Part of a small language model's weights: RMSNorm before each block.
MLP neurons of a small language model. Each row is named by its layer, matrix (down: output weights) and neuron, and shows model dimensions 96-159. Each number is 128 + 24 x the weight over its row's rms, rounded and kept within 0 to 255. A neuron's up and down rows have the sign that makes its largest values positive.
After each neuron's rows, "fires before" lists the tokens most often just after its 100 highest values on Wikipedia text that the model never trained on. A number after a token or word is its count.

L3.down253 [129 118 156 121 153 131 163 122 126 112 115 142 136  87 122 140 159 107 137 105 142 145 145 133 142 160 110 118 160 154 121 162 130 114 104 104 108 141 100 109 117 106 107 143 151 139 139 157  93 132 136 109 115 152 124 154  95 147 142 117 154 122 123 124]
fires before: "| " 55, "(" 15, "and " 6

L2.down153 [161 150  94 111 149 122 116 118 133  90 221 155 111 146  51 141 115 146  94 146 123 134 117 145 147 109 105 104 113 154 134 184 130 102 165  98 121 110 151 141 142 116 135 112  99 143 125 154 143 140 153 109 152  99 136 106 155 122 104 160 121 159 102 169]
fires before: ". " 17, "r" 11, ", " 10, "." 9, ": " 7, "tion" 7

L2.down193 [109 135  66 127 132 115 157 118 150 109 154 148 109  93 193 139 101 149 162  82 148 148 114 125 110 131 119 106 140 128 164 127 122 107 130 138  96 112 119 148 137 132 130 109 102  99 143  74 122 106 113  88 110 149 115 102 166 113 135 114 126 119 160 163]
fires before: "| " 19, "; " 13, "W" 8, "|" 8, "M" 5, "D" 4

L2.down357 [119  92 178 143 111 152 164 139 108 142 160 113 153 127 162 127 121 145 173 146  79  86 133 150 136 119 114 124 148 110 154 136 137 142 137 104 150 151 141 140 122 132 162 140 140 153 105 157 140  93 122 124 147  89  78 120 143 137  99 131 143 114  93 121]
fires before: "ember " 65, "le" 6, "k" 4

L3.down435 [130 102 156 132 108 121  98 120 166 161 130 119 122 128 138 129 144 156 109 150 155 121  93 139 145  65 144 171 136 105 129  95 140 184 123 140 144 111 110 127 165 152 194 139 180 134 108 125 126 100 132 106 103 142  96 156 141 132 151  87 140 122 115 117]
fires before: "of" 25, "om" 23, "ac" 10, "is" 8, "inc" 8, "in" 7

L3.down450 [198 125 138  90  91  88 103 117 143 102  83 161 117 156 106 155 134 130 124 124 113 133 128 112 145 100  90 102 110 146 127 130 124 110 134 160  89 113 136 138 115 101 107 136 131 118 126 133 114 177 165 110 116 155 114 124 187 160 102 143 138 104 115 133]
fires before: "to " 25, "and " 20, "the " 5, "in " 4, "for " 4

L3.down93 [124 142 101 134 130  95 165 133 111 146 100 128 129 103 125 112 170 104 112 149 139 161 147 125 131 135 168 114 126 136 117 128 131 137 123 108 111 156 120  92  99 130 109  93 148 129 106 163 104 106 105 124 131  78 124 137 124 151 116  87  84 163 118  94]
fires before: ". " 18, ", " 12, "." 9, "\n\n" 5, "ary " 5, "ly " 5

L3.down213 [103  85 115 114 129 161 100 115  81 155 133 117 108 133 116 102  90 155 142 117 131 135 151 147 138 139 138 100 112 139  96 177 102  85 129 102 103 124 127 128 144 105 145 117 128 182 123 134 132 175 133 125 141 154 137 126 166 110 126 134 138 116 124 127]
fires before: "a " 28, "the " 10, "an " 8, "S" 4, "American " 4

L3.down111 [133 104 136 124 122 158  89 119 121 143 104 146 151 130 123 166 175 167 100 138 165 140 117 117 121 133  83 130 122  84 132 104 125 117 143 159 149 172 137 121 118 111 148 137 141 148 162  80 111 115 159 105 173 123 137 141 117 134 106 138 137 125 114  90]
fires before: "s " 52, ", " 4

L2.down98 [ 92  99 135 140 104 127 151 123 161 132  90 144 118 167 129 106 161 143 166 158 117 146 144 116  89 109 153 137 147 117 101  92 143 121 103 123 140 121 126 170 182 119 102 135  93 126 109 150 146 111 100  89 164 139 150  87  93 127 147 108 115 121 168 152]
fires before: "ge " 15, "tic" 11, "g" 10, "sion" 10, "c" 4

L3.down194 [134 115 146 110  93 126 153 125 108 155  93 167 114 163 122 110 147 141  69 102 138 156 106 106 124 162  85 104 119 120 114 110 143 118 113 143 118  78 149 141 152 167 188 145 106 125 147  69  88 116 111 105 127 130 116 104 125 109 111 154  94 133 131 157]
fires before: "/ " 26, "0" 8, "2" 4, "born " 4, "3" 4, "1" 4

L2.down199 [162  94 146 106 111 126 133 142 112 115 112 178 134  99 169 141 177 102 107 113 113  90 146 137 144  98 143 147 135  93 118 121 105 101 116 118  85 148 136 107  84 136 129 141 114 127 146 150 104 130 132 136 104 124 121 110 104  98 138 183 115 144 120 162]
fires before: "\n" 43, "\n\n" 18

L2.down318 [147 152 138 148 132 164 115 137 130  86 101 208 193 165 126 142 170 156 180 132 160 168 126 129 164 131  77 148 137 126  93 129 107  95 132 114 128 134 183 142 132 145 121  85 115 128 129 132 146 172 156 120 127 147 109 131 152 153 104 117 131 109 115 155]
fires before: ", " 19, ". " 16, ": " 8, "L" 4, "'" 4, "; " 4

L2.down207 [169 133 158 149 152 132  98 121 125 124 138 136 102 124 172 106 133 122 166  99 134 169  93 159 148 138 147 139  94 118 107 107  85  97 152 126 126 137 109 145 148 109 108 133 137 140 128 152 116 131 156 148 133 142 122  94 112 108 174 175 141  91 112 127]
fires before: "er" 18, "N " 16, "er " 8, "3" 5, "K" 4, " " 4

L2.down320 [106 164  62  78 149 158 154 108 149 132  93 120 191  84 152 134 126 157 103 104 149 126 119 155 161 135 117 111 142 126  99 175 117 126 123 111  72 116 118 120  93  95 130 143 122 131 113 113  67 100 120 150 128 114 143 146 142  95 122 111 116 126 120 137]
fires before: "==" 34, "and " 14, "c" 5, "ed" 4

L3.down24 [127 158  93 129 108 129 129 125 125 167 154 108 148 119 125  93 122 184 113 108 131 117 109 121 148 126  79 129 145 152 122 164 136 174 127 114 108 113 107 143 155 149 102 120 143  97 164 131  98 107 147 148 113 148  84 102 133 124 129 153  82 132 105 125]
fires before: "on " 13, "for" 13, "in " 11, "by " 7, "as " 5, "for " 4

L2.down92 [117 100 149 131 127 171 128  99 115 102 154 125 122 135 141 116 115 170 135 126 113  70 117 146 126  78 124 148 130 113 167 104 122 148 136 143 139 136 159 150 115 125 164 149 118 162 131 130 147 119 151 153 173 158  90 117 173 132  95 145 104 104 130 108]
fires before: "g" 12, "m" 12, "x " 8, "z" 8, "tion" 8, "tion " 7

L2.down498 [130 133 116 110 136  84 131 105 169 193 121 121 153 145 147 159 130  95 119 182 160 134 163 127 134 125 148 118 136 131 124 153 139 118  80  78 126 145 116 103 145 124 107 136 130 120 115 128  69 144 124 115 112 149  97 119 105 161 125 144 143 133 107 160]
fires before: "| " 33, " " 13, "5" 9, "L" 5

L3.down338 [125 134 141 128  95 138 103 122 129 119 113  78 109 173 158 131 137 106 109  99 137 156 149 138 114 127 130 112 156 137 161 146 176 104 122 101 160 172 133 142 190 158 133 119 111 120 104 146 110 147 140 176 164 110 175 106 128 136  87 136 114 158 127 126]
fires before: "(" 16, "the " 13, "al" 11, "U" 10, "S" 5

L2.down270 [118 128 106 109  45 128 144 120 153 109  88 182 112 128  82 162 115 114 124 134 139 111 138 121 127 110 106 149 122 169 148 140 160 105 107 134 152 134 114 135  93 104 117 147 142 135 140  83 119 148  92  84 164 134 115 137 100 174 100 129 110 124 104 149]
fires before: "| " 29, "|" 15, "==" 9, ", " 4, "ent" 4

L2.down46 [137  77 146 158 138 144 122 132 126 112 141 100 138 127  97 140 124 140 144 118 100 133  87 174 129 145 140 158 112 121 160 103 120 175 125 113 152 112  98 126 147 150 113 138 103 130 125 137 110 137 140 119 152 129 130 146 137 152 115 117 173 119 133 119]
fires before: "y " 16, "/ " 15, "al " 11, "s " 6, "y" 5, ", " 4

L2.down26 [110 102 160  94 110 168 123 134 116 125 114 125 107 102 142 141 165 151 129 129 102 135 125 101 148 135  72 117 147 132  91  96  37  87 131 148 104 103 125 171 151 118 125 146 164 170 143 153 126 151 110 130 144 159 186 146 120 127 147 130 164 132  94 101]
fires before: "3" 14, "N " 9, "2" 8, "1" 7, "5" 6, "–" 6

L3.down304 [101 112 102  97 114 144 129  88 154 111  82 104  91 128 171 102 160 152 116 108 136 153 127 124 115 103 142 164 111 195 172 115 116 113 116 131 141 127 130 184 122 131 145 120  83 197 113 109 128 122 105 119 160 125 111 164 175 137 152 117  99 162 108 126]
fires before: "00" 29, ": " 13, "5" 7, "2" 5

L3.down211 [ 98 120 136 144 122 147 157 127 179 107 166 143 136 144 151 108 150 116 141 129 136 183 119 145 178 142 132 114 161  96 152 113 114 126  88 126 141 149 163 130 143 136 106 120  92 127 150 162 171 144 151 122 138 100 118 144 175  89 167  97 116 112 118 156]
fires before: "a " 18, "in" 10, " " 7, "ed " 6, "ro" 6, "a" 5